Weights of a small GPT-style language model, trained from scratch on English Wikipedia: width 224, rotary positions.
MLP neurons of a small language model. Each row is named by its layer, matrix (gate and up: input weights; down: output weights) and neuron, and shows model dimensions 128-223. Each number is 128 + 24 x the weight over its row's rms, rounded and kept within 0 to 255. Numbers have three digits each. A neuron's up and down rows have the sign that makes its largest values positive.
Before each neuron's rows, "fires on" lists the tokens most often at its 100 highest values on Wikipedia text that the model never trained on.

fires on: " |", "ast", "if", "7", "ond"
L6.gate646:093142153119155192138109085114132130146125141134090143165137102122115151131151102132107136138141109123104126130102107115081088142134125084130115134141138168126161144137111117056116158140135134157142140130089136150118092154135124103080132144109147135054123100138136139129150105134093116140
L6.up646:112168143109118136138147088092122143147136105131119170178109123110112177133126066144106153138131110119099122144106113124108134104136124137138135139138171142085135159126125120071112150107108137114148123107113130147114083172145126100096165143121129125092168141182122160148149114137113135124
L6.down646:139128156107132140150124136132145134097125066153164130153114133128163138094129107129111179164143099131129145143141108152114158133124147134136137143128152125078117131093148106084171132127091139141142142141138101136119149129140162127151094126113095121148185142159088135139124107136145120102

fires on: ".", ":", ".\""
L6.gate321:129103135093142120137102099137090113082138089106116112162082113094163161167128134144126106154142105141157071097173102118117098153137155114108108138131099109109129157122118159133123120114099133135110132102134127142103149125105149116114087123189119170115129132145149124115077100129161119162
L6.up321:149143183126143097108119158160092109096111113094126120132111156172146171149099136159141119125083102105140093091156158134142155132169172121127128127094123161147121127104155117140147140111132116151152130133149136124071165107154126138150130138162135143144112088167125120116129119092138154099
L6.down321:129094106124130133139140126108154120135103130146132150120165115139163140120120118136174142098123162145142167158200144143111107133158144137135176133130146136078117120115139097130099122116126123115086089162145100136094138107107143112142136095132151140084132086114164130143122101099149124073

fires on: " sp", "to", "ago", " resp"
L4.gate187:124138097176147119084131105159112160149094117122125143103094163167145098183079084129169107139105121095126163185123138145144146114096118158168142129152107137138123090152105137143109125117169121126125133119155130123130147133123141146154134076164134087106116086108133093133128106146143093129
L4.up187:125116123169122104113138113134144109137117097132105104157126130087117130155160104100129172176137107121122170132118095110191111082105143147129111134108122114167098120127167093136193174134148084074118137151133130100129091128148155139147190152143157106111159119135109136117145099085126138137
L4.down187:125073113155168146098148146145096117138136135130177106114100126169151115105074088145125138115111118088163158181131162136093152123122139166155113108147147117108119123136098130177121131118185105097119154104155116104093110101136132145146103100141134103169154122107165103122119142099134119138

fires on: " by", ","
L6.gate673:149092191114124147096111142127132132119150160121129106094115122149159142109135080115121077148091123141106111122138111121138085098134119118145092105128131095137148119080110126128148144131137145109107102150140097107068125150124141104104099100087111092104085161124108132137123117128130137121
L6.up673:126164134153126114102147105108105109150127098129151138094111146153146119122153123101131097083166154128117091119142101119127133130133123098122119120128150153159073088178117159118145107079117134071073153167101121116101105155149106138098158145137109115128120161118132120140111149173111125188
L6.down673:134193146113132112175140108103096103144093145129138126100107130100158102142151128147123107129105124173149129162151141138138143108160118135138125143111114179151159146119118160095130172111152158136101131155138119110110135144141131110140128156114151120159154123130155122136123110119123083128

fires on: "8", ":", "6", "\n", "9", "ailway"
L4.gate474:116067120128111100137118124086101061169162170139167132161151131118144121134140152165116154113164124095142106099164115148094097103094121133095140147159100193138107151091111155132107090139130153123162136138124125138138133143156144125122137135157067116095128174119141138128117121107130163090
L4.up474:185143165114170163136136122129114111127156126135135123120097118139103116138134169106138164114097102159155069114129125135111119099116140137124119141165132146175133116137109161119097117080152130128107085124106173141169093112145151117084109135155099148127193175133166110126131139160138135089
L4.down474:129126160152082173110151112117135090152116090134128166117157125109149120128163095084117086175101120098116165122140112124142095152132120141172137143075123162121123156156133144133125115103129118133149102113132096145139106125112112141152145089094153112119123144102145132097105129140171141118

fires on: " is", ",", " was", ").", " been"
L6.gate341:119088127111117123129140168126099122111173135131134136133117123100115187134150166108190142150145119086140139136132127122096115096105118111087141137112145128099086208160122116146132060114090155122114142087088134119172138154135121138106136122126130163119064113117125124115121149090125077136
L6.up341:123131088086139142152172133100136130128139100107125159129116157173081160173125146171093140112147136091130126124157100148128153132135120114187098117108127102161121167138138147137163138093108110151150128169133140164105114091143136119106111124133151109123109125138142132122126110134137135151
L6.down341:128140136150137112142122134127125131128148190142136130127166127178118112129121108131104108120157106155125137143161104173132107143173117176138108139154157153148149068098129122109137180103117146167138129156155119131115146118128138112152108160132120166118178144148127157142170144123125156144

fires on: " b", " c", " te", " 19", " Total", " 16"
L4.gate355:110148121124149132134115171118153137058127159113109169145182119122106150121098150119120131115133093127137121096109115115119083135146162108140114091159169110137125095139142136114112129157118104142128105150129144119115151114154163119133157171089137100083101154068156138145115161089113144164
L4.up355:134095163170160110124142143139107184096101118150124129173094136155132119131096154096107122116094093128162127114107111095094133145102132127110082135127144153115103110087104102099121126140119108117125168136104163101151189096152172161126116174156109109087166114152150149133102163140111184090
L4.down355:138138110130105147131170122132122127146154126137111138110145161116131181139088133031092151103155162102091118145123124163141157136111130121143100148146109116110138147132146130127122140092118155114130110122111119153140112120156113171129096104119108100098082127108136175112133134144147141109

fires on: " e", "===", " he", " The", "ly", " be"
L6.gate846:126106100172101110086123133132093116121102123139176107135189111140111115103151121143112131126100147139147159169103149124142149094121119126121136168138141120145136096092136087123107106137117133131138154112109141144168097104137123114053139124105126144132158154125082150152121043117129133186
L6.up846:152135163104139153150130153139158082106115162133125151077110130130170099111140138133161125070087143157153135173114110162123142126123159140123122095118145111117112130121117103097185130165121084158123118094091139110094150096124178125138168152161137155142125133143121128107126156120148156110
L6.down846:101120154172105128101110096117160119097138149141120136111108145163124129113117140092103115114164130108113114113084110150148141138157181108138133179148125106117165155117112107083133136156111047102138097100107121116138109087117136133140129099120126148127141134158091150096113166105144143137

fires on: " of", "M", "al", ":", "ol"
L4.gate633:141110135163123152144130138103159108153132156129164139123137118104119141122098114146142136143142117141125159134152152108139141150120112145135123117093158114104142129130147112139105105148107094154130116143118127091142111082152123169108172135161075085137144118111074149154138128111140144118
L4.up633:148152132165120146166133150155147103124121116123161139076099120123118105111155148095066154159133144138129124112125119099114161130150146132129102153104141130081129132114125175154117141128132093135118123121142141137111150141118113121142113151131103131156142160108131155161110159116138144109
L4.down633:152143133147137143124140128180135153114104118125092088113143141122147088133163160081111158111127146129110154118113122094105128127116123110153115135121173105098168082125097172122136137146178149156178099135148143119138126152107129075146087132127115147203108181177131091124127160132132126121

fires on: "ed", "20", " out", " made", "med", "24"
L4.gate572:111138103096148085098133126154123130104120126138145178121112078122122132144122135120149113159126096152129182138154175135182105121161135104128113121175115123119153105107126142138105099167148101114128120087111134172102116122159167090078170132140115107125083141098098069139139116126092098131
L4.up572:132132169141122062137098130130114149107128099149171124126128157133110152120143118116136104105145079137152151116100123089135105100169137157157129161124057140102105115092129162097101158140101095100150142066110144125105130146110099148163131128093098127137099119148131088110115124102123151102
L4.down572:062149121117130122157119134161145187167080125132125114119161141089136105121108116140123117125142155123139121089123102131123152140107098131136151122130086155084165094067151150144141090170136131138111146129102122171150133144150108138158166124169134113131144092145099115156141108131152106129

fires on: " [", " –", "P", ":", " Ne", "–"
L4.gate874:130072105152124133105122151130133103162170103135162126141126124053133122079148141134099103127160134141147133125162112172170116135136171138111117149130102150141138123099163131127117108087119118127110087157120080096143110094159104161158142107175119097131114128124133158099087119093109128140
L4.up874:141095140146143119131115155123117093147178117121128103104125137047146136083144170153095112114110152156140143082188115169117150158149155125110099136104100128151114119095131120120143135089138107111120097126106104094132131098149140135161167103123151096146150126116140143107141155127108136137
L4.down874:138142125129120130114131125127160099120091149113157098149109128166121114140127142050104131155125161146094149128077128129128135096139156114155138148126129145132132117117135107117143090131137140130190127163144125142121119106105158127134134129077156145176114117152089152142118135140131147166

fires on: "ost", "ition", "act", "icip", "op", "ided"
L6.gate459:114120087152158086134132153119144103110110123123115135134156169124138104126134132134096115114123120182113111128149152160120131134148131105097128199104125119168121101117141117140115131114172114156135118125193156132130150134188156135128133114159150134133158121149136176139131125154132142131
L6.up459:087103131145158160138156149140134165141132134119150185092084140141115103140140151125139129077151122119102110156119110133160116149172109115092088164143170166156143151098144155082089140130138116141102108114159124135162149138140135114112132131124130135115119137127120176140101153119115098140
L6.down459:135136144110097141117127112111119143133122153146140106129136091132124119156109116099129141192125167116117145099082127115104121136090105135151130072134098114120161126109136118166102133118144139144160146098090119124124155120143158166167114105160096079148103135144126138124142101157142126156

fires on: "20", "er", "ist", "man", "per"
L6.gate497:124155099113127140160112123132165110087112108127085137083144137112135079147136151113105114138111151134124121088146115156103110144118097169126149162093112122157101095138117156092137106117163134108123105166145097108132145136153139141093127108191119139116158144108134092131074130160114125136
L6.up497:137146068136122123129132134112136108086140119083153171129118135147128125134111157154130128130114146106120132102156114125105147130122110180148145146111110072152118146145126151110122095128123125081095073162144087125081140147181139145094109143195081147130127142115147117120096096147127133099
L6.down497:119121131163152132115122131126103156135142143128149150170101154118126112158115182119125138147120100149155099130117118141143107106108136158138137103135142113142139134121158163143132143115082104116138140143109108126078134163182186135140134123114114133177111142132100103128085151148155154137

fires on: ".", ").", " |", "er", "ell"
L6.gate791:147151109133145139126149146143145148076168100155080129139192147122151130140155088164113128075131145078138101120131151139115110139137135143089174123154140114118158138153130107122145123108081100132144120157160115113133149166161152129121106114115082136097155145159130095083082158132131132151
L6.up791:107122138133115114124158136118179084143090115134118140160149074118086147137155121140079133126126110141085145114122106142138099129139118097120117083145122125125154122109117166136119105147149152084110121140119138115105144153108101076124114154129068149132102175135125195115141119086155110162
L6.down791:129130157118137126136107114109137119104102119128089089127149110115102108134114108134141081166106132188131147129147121112117147131133127106162115114117100140106198146139118105169175146126105164117064156143097157099081124136142160131125173125113134080114125100094123147101127124135160128105

fires on: "man", " men", " members", " people", " children", "er"
L6.gate17:118088062140124137130097114106083121115153102132095128121150141127167143107102089142166110089128115179130118148153141133129138106109144143157143146126123134141094115150120149123105106086122145122141122114152133115120156130120122152098090103138103209111176140106133109115059119124148114143
L6.up17:130133110142102116108113137084117121126099075108085139121125166099132129096106143121145114163092141150140156147148148125109163086119128153148103132125125121145120142126138119103119100108116116127160121095138115126114142103129147154139060082153148153157199174162118131140135085185142136138
L6.down17:119113133168129145148131116136147126157097128093135127123107114110137130132124111156193107183102145164109152128111105111160138141117136154166129086120110071152147152074133147147154104127090111140083144107147120133097123144150115109110127161136104132129180177137150116126166144151113118121

fires on: " O", " o", "-", " and", "O", ","
L4.gate593:152115085128180121125080121092133147125112144130147172120152127141153131134111111160129102125112130116153130133157140123130094095164101132097144099088135120165128113158122141132118114168101114121130111114111093118151119165116134122087126126126128120088044143093113117153125120099133164153
L4.up593:142114122177107145113128192083155123095093110139164138099105146095144069117126166098138130145145114139144146116133114095111131093142101095078145111105104181177114107116081192128079108140131109139131147120103125092134108128170138095122137096179165127178115128118104124103096105108106145095
L4.down593:157120117127129126072137141156126128157113091146073179121127110088139138128130126144148117098117142151126107115153148156121172136109122098125109072100153171150126138104148169096111132108131131106123138120116096139117117186137144105099166113145147142153122120148112125095090141151095098165

fires on: "ct", "el", "ect", "j", " v", "l"
L6.gate358:170173125121136125131135108120151145077148132140116157137111097109142128156132118156120115129116104184095110147126133126144120098190076157170121156106092117154135137162150146109083152060129148116109127101120165137158164097136118126080082110120147127126115129094095132137114135138109154135
L6.up358:186110087128141125121159121094114126094109124133140140146108108120135141135120135138080167122168140121125147084101109153141122114138109102138099134106131088131128134109107134137067105093134172133127156105103134127174113110162134148109072105108115177143082129098117136117175049101108173149
L6.down358:110116093152148124080212176152140100176130140178131136115153137128138149138091101090110130106107134104174125114124135141147147112135087119177153152157135115078104115132110158106098130149117109150111146136074132157109121165121101106111094127161169137150122147158125095111150103117146152155

fires on: "ir", "8", "en", "r", "S", "9"
L6.gate705:130079131142103181145185122141098088095143114107114118155120146114146136082097155105125147116156158154076120097140127103136163124105147120110136120154155129163126149132100135096106144126121088136129102160109074147131112132109128138120109179106143124145140092161137128125125128123157180141
L6.up705:105138123159136116140147160110108116117112136149145120129123173090186125143158100141156144098169167126095084092148109123143138117136102158146167122106139137160140118121125090152088121122142100178109108191088149143122123125106177119111101154122125138118180171127152133116089149145143142150
L6.down705:153112126103128125127141140156166137103108123140144137155131139154108147104095132121117110144100110130161170133123100092143092104156164134166115124116083128119131141128133168104106097159094153125095087078150136151151100094131086156147140084162146106129120111088116097109134093087165136124

fires on: " Gr", " |", " list", "olog"
L4.gate501:093152165133137133144138149053143117113123176153121145145142154137137121145101115164139119096120141127117130136178183104110123147133095107132080136121164145111169115115125127157120136099155130098178136126158097153158135138144148121124150108141121141078117094173148141137106099149114147152
L4.up501:067119124148107152159141128143159095111139185146141137174161164125149130120133144119117118057097149148142132162148174137111081144113083137119108125129152207113123140087107147091139120110128143073120120117117115150104137133137119142119165133159118110091133154123140158159186143132101146086
L4.down501:073132161139124129156078139127125134164098123126135132108124143132174135099113138096115118147165138091144116145160127137107119106108132082142125143090111147135116142137122135151091092170110128080097156110106128110145163118141135144133119155096109117107075064150147115133081143142144151144

fires on: " a", ".", " .", " an"
L4.gate859:123113129133157135115100129120108101117130126142131132123135080114156159122126130101153098107168144131156129160113114096129072130128124084108103092141130155128150122083119137097094116125070104157087108146152110125145075142105152114130147128189103139127146168121106115129134150105096140137
L4.up859:162166151107157160108149081172163102102102099110136132148143105098129168128128105167117141108129156114150113107122094150144089155122119130103105152133132113146148176165131134116183108118117127140122120147122132119123112179117164093166147124133142065125119148116118106131176136122130101106
L4.down859:136132142135146108146134106123086146092116123121127138117116133171134125177121121149140155117121088141151117090113109080109153132117125192125125147153130123118138120171124140158108134183160132146137120133188136142107132142122100096139096161108101153106115111140143129154140142131117119114

fires on: " by", "ind", " –", "b", "ap", "ott"
L6.gate692:155108158115135140122154112148115144132149116132114128131134166085128121125131100098135123103135148183134066137106122132149161123149100115064092106110158139109147136155080113168145159163145123142123114178177112073104129143108126117141139124088130101159117128081099124145142106099131136164
L6.up692:126150184121167122125144147102110094117128088158091121105129131115109134154151116097136142130148144161122163162131131093170167117100104141148088116148141165159132125115125140102128148138121144125152097121155075127151117095119120159167106135114106119152096133119150118107105105118089142135
L6.down692:130107058123184096112133123106164135079113136148125154127123143139118061148128121137101121123099126152156141114185151090127109126140119189108157134136136142159133141119131190142065152123087097149099141113147148159133097104131141114136157124117115128118136164131085110111143151102112115113

fires on: " |", " The", "."
L4.gate771:100133095083165128165135116147143105105143106133092166109117111119174154141104142154142137107142121162128115153121147123137101150120151135151110081132148125149168104099132145086073094125127120156131112122093119111185121148134119119107135112138096120094136167100097138136112142100114142148
L4.up771:118181117150101102127164131131142133107121138071126143105152155114101148085163129110168106121155142143126132134112139167118111114153113159140208131117136126122126176134123167165147129128131124115146152144127121129113121110127121093087130109137127142110144144141132123125184102141111132147
L4.down771:170111138150122134107136100159113102110125160121146143121164141183120090148123133124113124105151128159154107155102131150139141165099148091149174135113101118150092125132170130114115123151159092152125100128159122100148119126141092143184117125169172134145144118137121162112135159109155154106

fires on: "ass", "ect", "and", "ct", "ness"
L6.gate48:147179125129129144159131146113124140127094114110150151144128088104152136173128119122097128106141135197126088165082196128149170149126100117133132097110147167110115134147104101113112149130077115130121111143092132150146115107159099110143119108147108181152135154121144142131112166153137187157
L6.up48:136144151145114135166115122131157166134126144133153135104150150110164143127114110133096131129130131134121105116111165116161104099107092115143105104081151129084091100140101177122134122108087130143178160127105124142195069143141142150125111108128162123161084152123125114107170146196151125123
L6.down48:142130107130124116144097137169140146156160126132102111138161068130139136141127137087089162151114128147151122109134109131122136113151101125138108108132169127114136117159121132143158118158124155145164111133121135139134142143117107121125146104118090171152133079112141115107111145090141118141

fires on: " pl", " film", ":", " station", "pis", " by"
L4.gate478:132119163104112146129086131130134093108138136114111149097112118128095102137133144124128123121131135172115117132149097139147127103088094128102098098107129141094116137103096109115146096107122119154124138121131151132152143098135095151148098097145128144168092135109093067131144182107080121121
L4.up478:163127141136128153112158158115123077096122138102131154111102135157101126157121116133138172089108138133101114136175094139113158134130067117139104132120139119141119142128139128147138118125085156143109118134133148128095111126122113108162124147165116143129095152163137153165140141083068163104
L4.down478:133129101164116133134162126089141099098106162127138136136134110129100100129130103105123165075086123134107156158120153117129125142130110168172118158125143123154107136174153168127137142129130129169149102124148104076073103124128124114139151146092077159110164157154158180161140151114164075113

fires on: ",", ";", "andidate", " Date", " ("
L4.gate12:153126137167119132095149137105121148101113137148155103115114124146084138103133143182157108144109102118104176140152103143131114147083106149090157126095130135100138135116180149147139067152170130124126105155162109114109089144122116161082142122157151131137143153189134073153096131109151072169
L4.up12:113126189167127125134111188126133132129165094160129090079144117106094154122100097112176099093132149139120171144141160100137146125096149110123077151128182164118083119124143117121130120134118164077135135144127149146125162140096118152127130138115119123116146162117129164148091082140151083133
L4.down12:135139170183146163163101079145138110113110092156160138093128111100111097124129141086117111140102138147133129102100160151153111141127127136151098155102138136151096115128144182137159120128135152189097128122120162109150121120086103147157123128130133135122165101130128088181129088119119160130

fires on: "qu", "sp", "ro", "tr", " |", "lo"
L6.gate440:100168127105119154085115125153140127087093133112120110106138104102129115170103108141112155080128170097136074099115139130109101158127121104148105103114138125120125177125167149134113141084139117155106100134147120127159135096132141116127143167106125127117147127126124118156160122100103139147
L6.up440:123134138162127090107091125084130104100104145105136148094136141102110131099089129126123125141111147133166106110111079127133165138112152131171106121117083079131140171131133168182173134111137078118101121150152143109167090118110115123139154160124121089126134147109148093174135123143087142149
L6.down440:102136129121155142078125121174145105100132156119105135120161108140087123141110133149130147121132131127155148112178134132138169127150148134140149102126119113080124123163170114139146154148109158111126148137122149153155129110092075135116102143134127149124136152164113118148103131152094125131

fires on: " m", " qu", " sim"
L6.gate444:170088115155130137131146124108152105124135123174116117121122130156151114093154169112109141131129122121120119089093147138135096106109171159121157147102117140131081048120087150105104126148155139147139173165086144070151132131111135123154132128150131088109133113102109100170096103094117121175
L6.up444:122171125167173176101140184132132122145109125136138141122159112152143102133132123110112179129118091133148138147153143153146132125159169158148124132119113119147143188112148161149111093118096147128167163092084153089119140127132145137148140128168127148115123144106137109123101152191112140132
L6.down444:143101119140113093149113185105120129133105129147100090138138151104149155124127134089130142124155134127118096188073146165139105161146111160134157165131120137176117104111126127131136098126110122132186134129126110183117148121131110182109153148146146085114100120146130144111137112186164098146

fires on: "t", "el", "o", "al", "ol"
L6.gate510:129121148159142123148119124123112121166116161133178107130133122123133094111204118148158122103137153127117108137139056134139154153149105146124147136100141164145115138141148124148126147087153102154092124151126179112112116152109140111107121120146152127118155129133129099142149163121118144161
L6.up510:179082117160128157145142132129083116137081110171156079132106103143157165099142171131154141148153177132138143153142099110115123154184146146116173118113106155122121147133142101159100115113133125138091084108113145151149119050122113136117101108144153127111158144120116130125157130142170158152
L6.down510:105089134113137167108119095156109141136099140123097163155176140125131114095054074129098103131103132140123137125157162126111096069139164123129115094142122120113185168120111138134151128142071125143153134100137122103138080126153095147135090136138143103146124134142090142135151139109147099112

fires on: " at", ".", " mi", " by", ":", " b"
L4.gate399:127126201120154111148120083112116140140153165116080123095113119109109141111134110128116089137090139134130122137125104121115161169136157126111102137114115169120109154146086126110132088130088143163120176110130124131086104133123100157145122128141149119137149113135122144127106098140100095126
L4.up399:103162119114122181120151128175121047143118140154120142120102107148149075110110125111120139112082121144090124159146113143147109186113119136105105119137177160145139116093153121079116131141104137148138110142142082133115145132096120114128129144141157142120177127150123147171134132111147089091
L4.down399:122148154138146174090100115125124111141135093151077149109162102145117119138160102157100142108089147135152119114160143148098084141107141169108093137130165150126164110124142116119090166133124135144114126096153079113122106128132136101110149113114169137118130126120154128165164124151163118107

fires on: " ex", " en", "S", "ter", "E", " per"
L6.gate309:137129097129118109120162165102157161105111095127125169146146121143148116108169168140090104131176122128099118098098112107140152122119126092129159133116097121158083170176106185122078111120123181145137110133138112113154161141178137077154134149172128149121107131115135127154067114139155104128
L6.up309:150167148153130116151147121126121135105134118126160128128126149160096147140093162139109137159150117129141155135136110135060141113118126131100147163153110111113084139115102148115102098130096049130164105149181141170060151181114146125129123137168116154098123125182154101140093152160192156116
L6.down309:139114130123182166144095127142111156140130123121113085139158115092147151106107130097088119170133164119112133126112099116117080087151102122154136091177115137139091143142140157118117144163095099108122142099102151142071119115073121112146103166182107143105121075088138128154144138139120128196

fires on: " |", "ter", "ar", "er", "other"
L6.gate319:129150108126116203105142153168132089127153135128108091121143134134113131088115111127081129131141140120191096124112144140116110141121083104114158133150127103145096127121123109095106161137151126141110064123141107143119118149116139135119132173125090157151080080123106102124076134125156166156
L6.up319:159122130139100122126158112137096122119196157155152137087146129143135133118163138138139088143160135199146144119147127146105151151083123095145115122148115150131116145104108123135170111137175151127130161065094169146104120111154138056140086121168114126152114130119126145119138111101198134152
L6.down319:182119113115148095153148098078154102108120172158143126132145076175119122142131120102116138131135161142123130129121132091145152135139075143153155141136102122157183126157117120146128095130135128097124134123143146113112134131169147144099146135185133118109093107118096092124133139146106147104

fires on: " |", " en", "ur", ",", "|", "os"
L6.gate269:162115167160138173100144095148102145141183145132157125128144139099163127114119116119103133115075112139118105105158132125116129121068129096157111120145080094099148187134126152104129115094137170143170136104131131133126117168136111176119140101136111136142116113130135132081066112163118107136
L6.up269:142131163185125144136146153168096150125100127117118137155124137122157116087104089114094128116118133108114104091125122117066178120137095118153139157126131068119128168110154141122151152131097139163125106149153119122092114162175124126126149152133120137110105120133168121125098137132109105128
L6.down269:095153136169138186151096138119131152116128189113125123120140144167160114134130082132106122102086166155134184115170136116111146089139154130142144133133111146137104134109137129153141165137099128084107121151135123148143107142159122132115124109143133114169144132124107125162153121147116136140

fires on: " the", ",", "ov", " He"
L4.gate648:111145167146133142115119140114129158114159110148125134149096131104138105124142156129093129102103102105156149129115085130103105115099114132078127119143097114102159172134142159151110122155134140123193174134138124150149143132109102127110113157164182134174081120151111124120133113142140166120
L4.up648:091141130128102145144129115164106140135122110112148179145133158135076107136149155134101120101090106126075115124157097106114121083147139146139153158129136143098096107109156150171158133127146106159139142118128064126145147127139108140120118115145130093138163108099138139187169127145147157120
L4.down648:171092143115150082094119133131110152118134131165131121132110160157129124136154101050090156145114113096154112112132106133138134130123119125115116121124140095162130145105113112170110125126124153125123076149106144125119123159131142136161124094115105115117092116152142121100120134130157151091

fires on: " first", " met", "ip", " /", "ed"
L6.gate364:126111151139148191125100117122141124088119125118129177168162080144168130148153179095129084165168110166106096117133101111100144140137124179114111130077093073182130169136110134156106137123133115134180107137097133156150125153113137100133182102147094127132104096155123123156133129092136131164
L6.up364:147139111167100141124140125139082104116144141144142162132155102154116139092102120150158127111137124115101138089173123102117148146124137145101130128125112083174101136147116107158134163149136192149080123120061112129146121167092129107124162099129103113137122123156142133141167132112142140097
L6.down364:151151113111083073147168095125117106183132084165109094100097148153097126099122084061146119142163153116127107125139147148109129099132106131121095101132168156119151132118130116127129112130121184108112146104130171142116128103140150137144143089121158158167111126091127117118144098131090128141

fires on: " m", "B", ",", " O", "M", "="
L4.gate774:128153117116156139112127102089164173087101126105125145161140121112123096162134146119121163090126139087125091162113114086117117114140148117097099146120095102112121143103112165073104186102104085120121165142140108114137137111139162108127127135107173128114142133084098139152101161162145135175
L4.up774:163134123157139147194117133131162096142128120125196158106154157150177132159112130146102144131094114108162112161154131157153172107116135126140125132115155157168119126110109123136158135150075159133184133098132167120154110106158096103094120130148117118111135135176127066109153145131122141115
L4.down774:119148108150172130149123128108162125098094117116078133122138136147114147159106152127125169134137157124126084164102095112171097139135142167142140143165138141115131104116052169093120140097089123160141130116153159109090146131147139111113129148130136110077139123138129097114170098132097177151

fires on: " l", " along", " up", "ve", "p", "ut"
L6.gate617:112162104106151129124102140168159150107101101091096126103098131104147096127158110171179105128090142142174158109163157108147098082172095143112115124096111139146132099138123130121165136113140092161112134167133133111127128139126119106105169094128088091161127101128116136107138148102140121165
L6.up617:119133115085164105137164145165135124088127088140109150087049139113147112099164105168119134113128134135145153107162129124145124102150126161144132142091129142127097097098128122131152156120129127157102105146130150116130155101142121082142136073115109114157162116152140166094144153091144135125
L6.down617:103118146141112147179148129083107111135146140155106147129113155152157124150124132160114158139133135094116157117126134122148185080143143162102098143131122153107125090109110134130144143109127188142103141091135148136082130113137097114143155127125150127149142087150145134143110133107156142107

fires on: " f", " em", " me", " Phil", " man", " ent"
L4.gate268:155129135149150153136135117067159132149134169116135125146145111093147086115093093184177110183100132141141132087125133120126115112147146140132152089134124134140097111072126102153143123072058139115147166180127097076111126138121129143132124156158196174135113118157092130151105115139114126130
L4.up268:121127111163147140133150121118142143189134148093120126130133136110134127070162075129150151157074093132105102109142172149083112115114167180127092120121147122109090125130131094134113106115102134109150157135106068102143138098133135143088163134171148157093107133108098135155054085137067171104
L4.down268:158141135150133116099139132114166150173141168143137155163146118109133097128094069035121117133099106125162116099110147160101151123101129146108130108118131120117137118093145095173114099097069132113146137143116126137062088109174144106134153131133198161134139120131086160157110142148111109088

fires on: " the", "l", "qu", "v", "tr", "ap"
L6.gate149:151115096078132147173131128101105166115127140054103170134114149142108102155129128100121126115118146119094071089144165112149152087149133098097134087127114110088077116142122109175119131148147101148107138111121133147135143139107083101134141110151152112133114087120116114136111119091122138130
L6.up149:108156139151134097157138127132128137165110165122121192148166108118161135141166145128157114087130138060151147136136131148138155109125108106099124105127144112131110119097148119137169170130165143146135128115138133105107077101102120111097154102108117145188121115161116173118132134123097120072
L6.down149:108153114143109160140153125103092119083112131121136089126126135119106077097079138056187165116088159157115150102088118105132127117132138121104155153136137141200098125114112156120113109138116137103104115157169159145130160112134153103123130110108112106114128149098129149129117104149124137131

fires on: ".", "/"
L4.gate73:097133063122112097122129130105132135106188139129140123170168139095088122129105134132163122143168128130112119119100137106140095098141132132123099116192152116169150136137119094093081115113124113120086128175142139118122108118125132082082144159146162134101134142153138152110117125145083124148
L4.up73:136125087123130091108112084127112153116139136092130135105132128067137134133141127160172101113175142088126113114140092148122130108107152123105160094134152100137108114125154174151137090107164090144145126128161125152125121130141144150132094111085123163128164111127126090141146123128129170105
L4.down73:090108115115101143174143102112120136106162124105141086143110125141162101091130128112123132130121165131128123158133087103152100145161112116138134120141131091095115158122129130146149120151139132151088123089141106102149116115141153110159114134120117163144162087165098117112140106097139146146

fires on: "/", "one", "ide", "ino", "A", "ive"
L4.gate374:118111111122116168176140139109136109113133151148109169103126133142155166158094105114078136074124132140104116173136158135119133118095127131156124146125117135119141133137160121091073095126116082115138098114165131162123141097141145128129146151120126159137143101120114107114143110127158096116
L4.up374:157099100073143093154112105100138139134096112162109116165089100109109105143104143140136110107128117132123135167150082108134136161094121114131126158151159174126093107095081110113127111143119118103163131097135126128144142153108139129149119137120161137094171114134178138157143132123120111120
L4.down374:136150173163139104106130145163122145145169087151150109154120152105163159131095130160158114177089072125135169151097093129122168138115120158098131144118105106111105090161117165127152135101094122158122205122070108145146151140093114165094154108103100147136141156136150128111129171125153135121